config.toml
vocab_size = 8192
norm = "layernorm"
norm_place = "pre"
qk_norm = false
attn_scale = 0.125
bias = "none"
init = "uniform"
init_std_up = 0.0266
init_std_down = 0.00261
optimizer = "muon_variant"
lr_mult_o = 1.5
warmup_steps = 200
schedule = "wsd"
decay_fraction = 0.628
batch_tokens = 131072
MLP neurons of a small language model. Each row is named by its layer, matrix (up: input weights) and neuron, and shows model dimensions 32-127. Each number is 500 + 25 x the weight over its row's rms, rounded and kept within 0 to 999. Numbers have three digits each.
A block is one neuron, or neurons of one layer that tend to fire together. After each block is what it responds to, as a language model described it from the Wikipedia text at the highest values.

L6.up158:473563497491499474449526503513480491494519494511494504499490483511483514518489451477495489486508474462485483497520546451537506514513511576501489471515468473507503506469508500510529530468475511452414527499483516495488524469526473506508510570496520504502486487484531476490478479486474467512
L6.up219:479525515484536526507501509485501486521547502490486490475535482500458516491496524512484496489561506509533477507470514493509498532490502471525510506479492508517518485496493467555530527442490533501448537492552512480543495492511480480455513455487501466481523484498494442467499527519481490488
L6.up450:510513491486521508495501489519516512486549513524464500537480500519517521489494510558498545495512471432468502495504530523524470478515519514493466487523514504489521541509506482535490547498492512455500498531500490502497518548524521514488510457512472492478517546508516472526464498469482501491
L6.up650:479508492522490524494494519548499518510530475458484499459487466478485564517478497490498509485514488482475514495509489508518469490510543510527464535525463489528532495505525519520506538477503495482479495505467504566502480475493493475504489531510487538517511499481468462453503504451455513491
L6.up863:480516481493461548488524499507531520526480489477486498453514498503520511505511464459509527501534485483504529506500522465483494504528494493507499493527484523473519516419497484519506510528506548484514481503532468478488510525516507457529477487482454484479487503520515489505501480501501492463
L6.up926:507503515508483487469438509515505503540519494505478495487506498497536535507497499483567537489493473481481532513515495489498502490512480487505439496533477503530558519532519511481525554512520489501468496473502496507514496540474507508486480470493506490445521497516496449516501484512487498514
L6.up1012:489529523507526527491498512525527496450497521485538513484519479518487490495501448475489523497516525466488514469490494537486503479528553489534508496522521542499520503493488501519490554537492512460535485452533533504538493486497488459529470496513494515489466485496464461487477511500530470494
L6.up1154:467488510480461517497502544498436503512502529491495517509474553505487509492466524478460473492488494466493511466479551501495487516451471554502460498540520486498527514519495472432499555520481507550499510473522468507530497504473507469542477501499502534421544480489518518511486496468513499484
Responds to: Person role nouns

L4.up702:514529520479491483525532472532492545471543492525485530475491477485477490494495520441491486498517510485488463502561453502526463490517533521546488470503479499509491508507475465516512505515500470461518500482486471481517504552509498489511486461510478502490508485488507500487474494516530511510
Responds to: Place-name "of" connector

L6.up19:502492503511452459521513525531504504475538535502472514551494521487533515471440504517487549506512476514449516508472488467452499493500527454509494526530487486527542513491487471487474497507533547532525477547525487512439475513504458486490495504526475476497536457493508513486466501531507518498
L6.up35:503514505521489484505538537491526466504521528540462470505483531541548515505536507529495500495474498455441487484498490478527512483499487494474521494453487479502530494495502498453501506461523492515517456496488508501524519528504505500529477496512512507500538488544502511483537483506522505488
L6.up98:457471530511493505527479519507523504496526472503470514509499433484592515485478548510473495511478503476452492514511538551473461501495498478467551521521486525497500479502512487534534507508511524516512503507489476478495503478506507489511495507477476462506523433526536540493473548517506478534
L6.up354:501515516474496517453510509533476531494485477482507530502482469491525450495517542466451492463488516516507528503483511541485451472479494538509523482483480494457485485519486499497489523491528506469520477483471524534539540499493460471479536477530543516473516558464498501454484491465483504492
L6.up500:490486508549507486534512492528479485492488519459498505501480435500516477446493496467504485475509497542446514495482511481483508495463456556467547515511506525503523469495531505512454544455506473504516500497455520488501517505480535518501509512524466506498487485512516512533493509509519498488
L6.up770:526521483509474531516537487510504486498542524489478482471460494521475501462479506516504468501491507511482510459521497492524525508510511481499502520477485514499502513567508512495499536509448480514486501491504494518513472485507544507487481511491482492500454498515489467515527480528470503531
L6.up793:493502463522491564511511512537524511533456497480490506504498489480544493437500495480470489509523476519501476478447495506556530479537492535479503509511498466558547478492449463518491491482489460489530513516476500486492507515506491494526465480497507539513500508462523508514444533484484476468
L6.up878:502532497503514522452483516529489526487472515504552469459466519500551465404507493497482542509496507489499531501462516466543453472528505513511517494486498497528507507515532509487512533489497514499492468442485520530497528504490480453477503496520544491498493544480538556496519489485506498471
Responds to: Prefix hyphens, verb completions

L3.up192:481482521474496455485489502471545494512513480464534518510496482477497493489470541485509466493478514488486505552462485525564476509499502478504456517537520512496500543517500475508463511493527535468529488493491558481487510464454511459533475478521516479480546481475552506488456503520507537517
L3.up600:455468529536513532512476478523470509472506503521513527542505523491493482506492478474487542543493504473487470525554524506440511484545545489498480491512537490525509504511531473523498518486532488535529479503500537480446523498523492476510509531487466533468446484500451481453474479514476487558
L3.up604:481472451526538495556497507480501516530487505538459504502491493463511482501503532515503493501439510483474523531455460498501449476527504484496501487522488519517517521503516503503448504504497540462485519499518484495473480485507517520492492484499542522548540482491506488506482482491479518499
L3.up702:517455505542476530497486456526512520479516525511529490501500502502497486509542536504499487476439493499482500531539500531497530474489453491482509499472491501477484459500484464477507490503523508490477486484506496510493468502539502506489482524447517477473487485470460494507478513482508537505
L3.up961:465497535494535491461485480531479503502517490475489505517514481483496521464477530462485484527504485536489499520492530536488495468522501536494477532542515522504563510526532483503487550518569476495523527541493494513523494495502481491533525470517499533517529523462495533475496474503507497498
L3.up978:489501465488469521497471509510508527477518469425533539478501463566433502475518490496466499525452474495531498551511487531493498469518492526477469555514524537467511484458488526533490514472563497481479519509494544509488513489544508517514474528497534493519491485502511471483469495459508501520
L3.up1010:502514462496509501515495505455458497501497509529516506529494487495455511477488493469497516528545460563499478506479546494505447480507475489486496559499539528493519518494515487523486442501501484500493529513512490524490477494490521450501506532494517473522488468488480511513489467482428522554
L3.up1075:505459485500526513485523510493501517507518516482522547483524506509476513505499505494498523526513497480504505499488498476466509483540471505501484508518539479507520495491499508529503506470511512491500520504505506484540521472519531509484504570492565517487504506495559495517464466471464489470
Responds to: Leading number digits

L3.up62:500504495466496438477491527468468504479491511524506446545510468519532499502453461485513480487509492513547500486458480500505512468508519510529503564484494443493476495496505468496494525510461480503538462521505502550503526464502490488525515500500545439501506548560506506512502516466465475488
L3.up172:532496501516518518487488473472504511484451492474530487483474476510520510520523456478496518522500475534511453511504512504499562490480528470489507522523491456437513476482508472493467490466555538498535447485495475545525510485476499485516497471479482482508485528478502506543516474564480522484
L3.up267:504458471494480448503492513447454489462485509470519499494485470495497510540476497491489502462475507518509474559468483507528514513491509490484457552519533495499496491471516508532526543522501494472530512486500537494508484469540542481506458517489487462502531426484526503486505495518498486508
L3.up587:532499467479489469483450467483558529497490537481527459499532508477489472520503455475513491480489481481502507468468531487503550508525512517515491525519461456514522510520493491525495492435498494489464463471524490513506523507463501470558462557474540466489511478499529483516519501499516505499
L3.up1127:476511469442479459513458512482514507496492517497509458473486486500525472536481475488481493491457503539513495471463498505517556499514529507535483533505477523474511494547474512507501520484521472508501450490519523502523533501452462499485518540487517449515498491461463468507568490490465481482
L3.up1173:513467471549522483507496510485491493524500492487478456499459479528491477515490490485514489479483519513524512501478506449495533516520485503489497455548495482504514487497521542510516502530505506493504451514516540511541520491563479500529464483508528569502480507498468537470521505491496469534
L3.up1222:443482516462548474491471529451492478510487501497521470481483503512524460536504472475528519476511510510506489484478501480516540493481507506469518500504485483458505408521529477495468494516484482463458494527454487468529553493490448489498483504498533490502524503497421476490489475521505544497
L3.up1265:492535472484486498528451524516543480462482559547520491513481546504539512521495499481481474498466511496476496511489499537427530482489500471510487516470515506415524561512497511541528465493465508495496492476485492478494527522508536473490517509525488483484502488489495504513529506482492486477
Responds to: Infobox list field starts

L4.up120:495533505474521550533485490527488460552538491506484539463480490471475442488491555486487480470498486483510504514481503491467487494454510509491531531453520508459472492529512500521532539505479504476535512516485533458565502501491460476484516489467524524514448495507473495506520473465492509490
Responds to: Critic verdict verbs

L6.up122:520508479476498522516504496524548496497499515478497522520490489500521544499500484486451508462477490460478475486493475539485513468522498491500507478540517511498494502499473479539562510525517481536498504483510560486537554518534461501551495462480541526499465451528542525546482492527504532496
L6.up432:533455481492531497499493490541483531483495493483480511497531490517547493480489507496494540471508511523485494527554442489463499503514509520548482481531484494520488547440460489528503494503446476449536469478557516455531491491472475512525480507514498496484506498519535504462462463470492517508
L6.up464:504470518479549491526505491522463512472517470494495508484529468501516520483475512465470501459469505491493521495550514488485525509512519483540495497518495437522484532460454505495495476501473502497509533463500551493522541522524491497590505496508540482501484504512541480543494531462474503489
L6.up514:466508482462500519522508509551475525503505481460478538515493506480486499470494545517517488535494509514502465510489481484477507523487497507526484487492452519522512502504493504500480499490462466516480510514500506480503511540514511481513512466468511495477466515494510514510523522480523489508
L6.up779:534499478475551514502509475464558518501496446488480501517524480509475474476491462480501507505472484474503504503506523507491541479488513508530568552470484519533514484499513461496510472442494509494504520476507505499506518536476503513469499458506522533519503488483502514496542560502481495500
L6.up791:501521512520503491529525501500489510492483498496460521474498464503521526477520525478508518479507544439468489538508520491463501466499498482469528477480434505539549474483514522493490476509477485481508498418475472538519519547490477547518503487479512517517529555562551469464497496505545456528
L6.up822:505486460512517484505516540512540473532495501501479500520498507477514517517479487495508464482550457518515461513516522512517486470488478476520542502501511492535501510484498469510514476503459494465473485443486559498553519507501508488523497476472520496498531488510512465542500547512518522468
L6.up1059:540501509543499475516473439530496537488481510508478471503521497499515516487497529499498494483487516508486484520482475506491494494495485473489545490490502484548493541506510492483480473508498487508513496491515499468560493506489487490546540489507512504506485507483515495498464497515538539493
Responds to: Mid-word name fragments

L6.up39:542518560477523464501510476489472505464514486488503521469501491547451506451471497524491541494510533475519501520488446518549493486500517519522480498537496496528532525531525514508525515517524480488492464543520523474538448475511503514486512461489502518517497528515467476511449535507473492538
L6.up168:519481495530504474530503478518503516475508497486459488505507523483469446481495484485442465491514528487480527483520476551547437482561507551530530476473475479552524502471514505520486536467520515521520511520470508493518462499467494466546463528507506485500536487493529515504492514503510461472
L6.up265:474512460452489486463510526556480502501520529455540545529447466463505502503522496477493525499529459548531492519507531471516457504495500510501510497447467548543501483494520522537513495518491526513479507518482477484515520508477502536486500485484453469525474528481514516490497532509505531476
L6.up273:536510546508473482474521509510475522467524501498485511476487511506465458476477468531506504467479488536515507492486513540501503475456531530466491455514531523543517495527547470494467498488506503500529505545503499509546553489533471485542484484476537498481466511492472535511551498514474514540
L6.up322:526532518530469491483514463514497505511518502482459511534468476516499556487495521495477502535491499486483488500519510528476535481508518548514513490495542511472504524492533539497483534507503525529502473499463531501502489456468517493500482528479486507499504479535471526538438487512523502472
L6.up425:464500554520585523485499561506479490489503521533516494485468539500499527476448489495479513490495508503475493466482438461480525460482503528524482542482524503474493502488499495522520473483500533505479478545491470505522464515519495550510527427468530564509575500491476468480519482503468487514
L6.up431:489481506512487515507542497529482507525539555464497478527460536495497471463460503503506477457513498471492485455500505540485503468466491534491497518508488538520529503513511526518503534530424505478482474505540545485531481542499510481491475438474500528479503485523488480522517517500485485514
L6.up1127:502467508482519523455533540547485512487484527493480531484483469518507492519508480525478525483498516530450480500501495480525521504497529504490510527487500512485483480506502467502498508490469517496515473513537493481497487493490485494550517494470489565505558515532480533509488522478484528529
Responds to: Institution-name continuations

L4.up870:505529539490542504492480498454516519524498520516481559490450486540509493495498507502514479500476514533485476506488527503522525500515525496470519496529493546505528529501519528497542481497471469482485544516515495495510512436526531473481533480466500474557464449444490478497539473477482495512
Responds to: Multi-word name completion

L3.up85:501531489507535487490483508509559494497481489545502506518505480530495489449496482511485536532497529506483506489484556525485512475496430500490508489486501503498486513483534475487527526487521507507510490496494499525542442505505482495495513490548516528467484536496478466530534553471531484488
L3.up87:514531480515499543539515506536494502470505489485492563508470525468484502520483531549524539469474488516503531449487476522521542532524425492498489483530474541497525505490515482451496522487491521492490539512490530501473498502501471421530518451521501506509555517507477468490561463495518519535
L3.up412:537479470515485527483502540525528476512483496512494530487491525448509526454484515498523476467509484501472504448532488508538476500522521498516502568499508527478466483529509488515518530484478502487542536488435476516514527466485521454493484479494508483501497514496531493485493489529456480465
L3.up448:503516524492521513525472522459517458531518483525476510500464473544533498487572507471520492484494513507461565507495485495467514515518511494514508496487466514513511495482513514462509547486504540526480462508465531502492484482518474477538475497498504522515524497511493494490470465508506470486
L3.up516:471494484501508475491512479516479533476502473505524511490544457511519554491497559489517538484510510566505541470524459491507458504514455513445480551498503523473489553536480484474524528499494524514506512513478515487487495482506465497489497489468520506505504475500486472547454492503481464523
L3.up727:548481541552500530478529523473503517482558474524479551517475502535527482510473504567534500507498543504519488494483504512542515514529495516519505468485572527550478523509528504484470475518472463491512468444504524433477452482450512496506493514445466544498503514527504457468520475469514512493
L3.up1011:515520534494466500530528500507494485521528538493549515460497501490531475489543504517485498509456488529468479497498469481553456487513462543532489462459507462513510470486486543509533516491470535459527477484510449492517525509534503514501509525460472493533479479506499499472473484495515537511
L3.up1186:527520465484507503513490545477463490523493548516480473477504490479509544467492517497505504498484531516508478480505457516514509557508477438507443480467495538497486498485500537475477493472492525480485515494480509492469508499511470520483503527503499533502451545469489514537522488521514481519
Responds to: Word-internal hyphens and fragments

L6.up402:497520489488552473483528482507486534482516520491493540497497512556496499492473501484517488520544505506504581517513511490497539484488491483504441487497525476488466508491495525488496493502477509523501492494445487474456542467483488466514525463528546514449471503494553513490479536501488526526
L6.up565:462527591501473555456489534497510513500511476500529476471488503495496467522477529517461471506477556538499504487501520536504484526526480494464490503480482489481464488545503486481492517493480509449510481529484505463508516463499510518515536490488521508486551495513523479494566481523477493484
L6.up667:525472523538478461547491473499504493527482441482531437508487479480471451525493481508488513506499498525519483513501530548505497451492494497516509475493497523512528467501457485527470513486502527477507480492477503525532461490501477488507486483496535498495527548507506508474523483515485491508
L6.up731:460501539540500483500499497520456462482477480491508491476499504497584487520472500498481523524531525491467495498528512470507515502531508486440458465506501487484496548552481490519489565465469502462510473522533533518471476452556501507512487501502515547458488501490496475493536513483497522510
L6.up751:481503492524507461512542480464508493478503560466540541478505508536516499524477479506480514491514544494490477476536503478482511484491478551496502514531485504483454479515460534493501505493522483482517503494487500474523519506501490434503483479457481488493499533480477471541540523526464506529
L6.up762:530508488464491523476537559506492494479460500466528517478527505512482512496501498519520502499496489475531502579475499495508524505498504492506489526539516516495501525476496478516450504482478502443530522517500529534508496460519500484553466505499504504475520473536513525517506468539465539484
L6.up884:502502499497515515549494547486542506545520463489479502498498481460443468523514536445517504473464562480499511476501484515497522531474507508484499505495473490485499489529505474523515527515451486427518517538446487488540504485534485487477510463512512536466531509449498507516517449524463505474
L6.up1209:465507496501512508544467517486513524504492471528497514463456541524466518516477525499505493493495500497513485482498512500484493482479464520538530516495498489463493475505488487536509548480511479501467506524526500495502503512537509484476516534491507528508476509486477510427547500484501537507
Responds to: Mid-word "b" pieces

L3.up50:498472481528515515506467522509490523449483502483475472507518533503485509539481444487480483506490519523485510505523507536486519493520496525525502463492502499464515526535494507480468509505473485519535525494499517481520535492497489471509508445517523507481491486543536526496524497493491495519
L3.up576:495485539524537498489472553476488505482526443520493493512495503515513521526460519535477495491508472516511499488501553513446485486519508516514456522504528545505495555484505505522522491486473512464464510515544491475505510489477513550515501492521533514484491543486524497481526497483551469480
L3.up860:486472518457494538486486522479507535429488518509539509542515481477517494471468488525512478539489525504496513496520520488487516481490479508537506543470528497491484528481507487488511460477471506464459542519506490505505518478511498452493558538536513485531480509493483519476478530478528484503
L3.up1129:453488525498504497495501504510498491460538534503515490523471497514500505529453538517542514512494528511480506483506529499484542474474492481500463543538504463513517469460502513500541478517502553526473455443507525482477474488521535492472483481555521530503515527524538473472516487460500487522
L3.up1155:508482507506497483499538505491484529473507546536496506555426463479487531475511523531496504514454506486506496524495498488524494464502502478424491505469464530499521528486537514509512501538489534492472474491522522473510521439504459543548455498486508504496550482496491457459478504506513468473
L3.up1172:515496485529470513436485501497480536482533519492522489497486457547495482520473478521491476483501499530489503530485530479483552493512478500526460523488536473472490523504492487502526465488507513526532531485523513485517527463479485459480476450500469484539529552495555503499501525481487506534
L3.up1199:500463477515508511518486508499564506494502499479544498448474532497489495492464486484514507477496512500480511506498500537477498451534495514526470493529519529494502520500482502477514450491494522535508544504498479503482514533501512478514528538515497493512475472516563488522553514486488492496
L3.up1236:489545496467538474502484484529499499520556547489530498495475502512480511518525507491505525502569524510486521493503490540548495495474511501530481521491501481459516503487439473529509475509520512471506458569480556495507485537457456471457505457533478513454518492503507479479485509473504493488
Responds to: Sports achievement nouns

L4.up1103:508507516467499490481490517472522535541477528489475491475523455532512448462517476461503483464494503545533470510513534521514559457519516504543463521505547452479574475512543473490497521468483516505467515489528493493504519499480501480528497461498533464511490479503520500505501487532495524501
Responds to: Infobox field-label pieces

L6.up170:459462550499511511448518484560463494495518527542486498497497516509482517496534497432496484500508534507536529501469545467542499486509511504472491515494497463505545531448533484497553478514534487487457495519537523487497530488524507467481507484541579510513489465479485491494481469504500505513
L6.up177:496504505477527533445537516525529481485489496532440497462496453516469454459526556492477496511529521535495493478536592462481533440522522490492500520530503552527483494496525486551503514514534496513512516469499488475486533486489502482494505506525515539490494524465498494490494515508495495471
L6.up181:515509509466484480487504511466526506475502504519510493478514477504523483470442514487498513518465554457517535518498529468479506438502498506503498516487523446508507506513511442547507508484469489505509524494524474471523534510486507492485542482538511539474496476510488520495488520511461550559
L6.up185:470503523520484489454513574517459503475492507515515514493511446518497537488451501485488525514469508504518471523513531497461519515523505489477550515481504480497470538498511510562485520495502486488525519546469498480495567497526499467519505504517546495506467508502491480481491470469532518515
L6.up202:454470534451530494477477494513502502518464520486504523533478504493508496535489478470530491494506492537487465532515507510491520472516509507476509521508508475485501502521507497475487438488517502477490476536424500495537539499491493517509484435472482504490494517489488510462506513510496503509
L6.up248:537490507523457497460471518480508516483507534489505510500509511492495499540473527512470507477486522502510474505527539480573505473491511523523529497520500528432522478489473468492512505468500492497485498514500516471506492486452507527526473488534453479533514487520515483523506559495486540476
L6.up666:496489518479489481513485498525488535460461552460443498492495480461520501533438448496495525492458499487519512520482476507501495487501501488510490485482505444516505471491547486472521461476483488506521464462525550494523504490508461521533514517502503479493476510503477492512487540462490513478
L6.up885:517511484518513487490495480439509505508508493481537532509503507486502500481466531472481528516458496501466476512486498468484500537485502522500512513473474467489473514495457433523504494450513482480480485531516529491506441463467488467503499536456491482505506485479500485478525490454510483487
Responds to: Years and infobox fields

L3.up96:484500490507514466512515482493491529505517454461506488559490505475506503520474495472509520482510521469452499527500518463511477459533468465514533496489488535517534480487540524539540487512492483482493479474486519529515495522512519473516538496484499495497483516567500497542500444498530486484
L3.up780:481529490465499491504527548474533519501489449488477518535495461484514547511485486516479529468502540459518522481537502500486520495466475487510530493507486492544496494502489501510511493497506541487522453450506530498537487537513471486545506452526562527522531542500564489592437459497509477505
L3.up819:488538493521482485551523484476453520477481515514500445506537483552548472539503483457484500506494503538502478505542475530475587530528499529467519542473512456508515506519503502454500470527490445492486490519497494500567511535501504507514492473491526458503474517540494508498498484522523502494
L3.up949:494505504481492515539498542551516537479479483502479495466551461476472528470497486455524506484517519491521466499527473493504510467496489481498521470502500505542486484498487482509459505520445496524492494493505536524474503500506505524489508479484468554479548532487525535496535471531540503485
L3.up1037:461501511450469482512492489508521502479460514500538525504495503504536462530515484512508489460517534547508518470511486490534494475455500515483488480471522475526492508505487450519515478540507468507522488487522520491510523491521474527547486466516472501555530490509512556487485461495479501513
L3.up1087:499527527510484487548464501490515553507515488485481530518497495498512463522558499513548497489509476516531498511496493535512534500489456508495506494455485525522533485476483509499500498469476544496474460507470505530479519513515512463496507492509551547526455474488491489501506452522526528516
L3.up1116:497534509471485424474482442513534483515506489514520541528489461538507505496512485540522519499528514522508496521493493518456474502483517442474511505493479530523540456493487533510462454495489505476487473530560489522509486500556503516507531484513510488466518475514502460527489504484495499485
L3.up1203:467492457489473461520501460467471509473496509484491496509481494436561552511506505520527509456530528482502490490452497516578474509516485516469554531478499515570522484488480507541480502487483470483514500503477467517520480483517507496544466520472539554527492515503530476459491502488516459490
Responds to: Word-final name syllables

L4.up305:508528500495510479497466486487484522476549472512514503489477467496500529503448523478514521497533447498513518497473526483519499481530509533521484522513498510504516521539538500544562531464473525479467509515522460528505555489484465504538538507512504506505517498489472496503509503515529508483
Responds to: Person-noun suffix completion

L6.up194:497507517482509542484521513454519475461520507507489433512478510440543500506533504509501524490488472512496523535509497507524494500512507464435508514513482538517528511494468485484508446468492527480492483474509534514505545463522497522503464469516492451521475463507481478517515534495495481509
L6.up252:496479520524489480535492562512518502472521458503528519511494500489491468520478517468467467467486489527491536510470516506488475478499506518484511527512450514536475528531490482500532529489507449523525477516531544460527497450556509541463444476526479465462503485488495494492487505497536506546
L6.up398:456486472512489490492529505504530473508514498477509508459511508513475525454486508461491507501470476485525505450509527505491519476511466535478478519463523495464508539524539490507474462527503494504507515529546518558538506500506539500509478502511517498532498454453478506471472469480453484507
L6.up518:471489534475524518486558522482505516539546495485471482543469527460487479522488526478501549502477539478476510510502517495492519529499489511467543506495491526534521483520519489542572487521533502467458515542486466490519482509568470529486457491467477477543498494507472510510482501509534491532
L6.up845:460512472496531516475520494520501538493538457502514501495440514480491513499514525468485481492516546539475524532544495531461545504493548508486508533493486477490466519499473462548471489517488461475505530462476516477545521533524510529452507464512478562520523475512488463502483509468530485540
L6.up950:489494529526542553506444506476525496504486547477500494506537518474540496493514476462470496508490538471511472493509511474565493532499459529479498511516488525539520526486528491507490464473470491484549473522518534472544466484556526519486525517525510497495446510503494493528476504498481498487
L6.up982:471469509459519520487508486508485494510520526500483537491470517476489522456468504486491493470470466515476503461505554517493533543504503512495468473509507481525539502483489505456467478488514524512491525503504506494520474483515486478497513495477518516484521485457533478511432454495518497502
L6.up1244:538511531496492533478476544482513466491509498490500513514481476492511487455478481503482477521468533499431511534547502500498508460489491480509464500530472476458498507511478508515489462461510488501455517498491494514500471501572487502498497546502476505539442500498509472516462499492531469509
Responds to: Identifier after category noun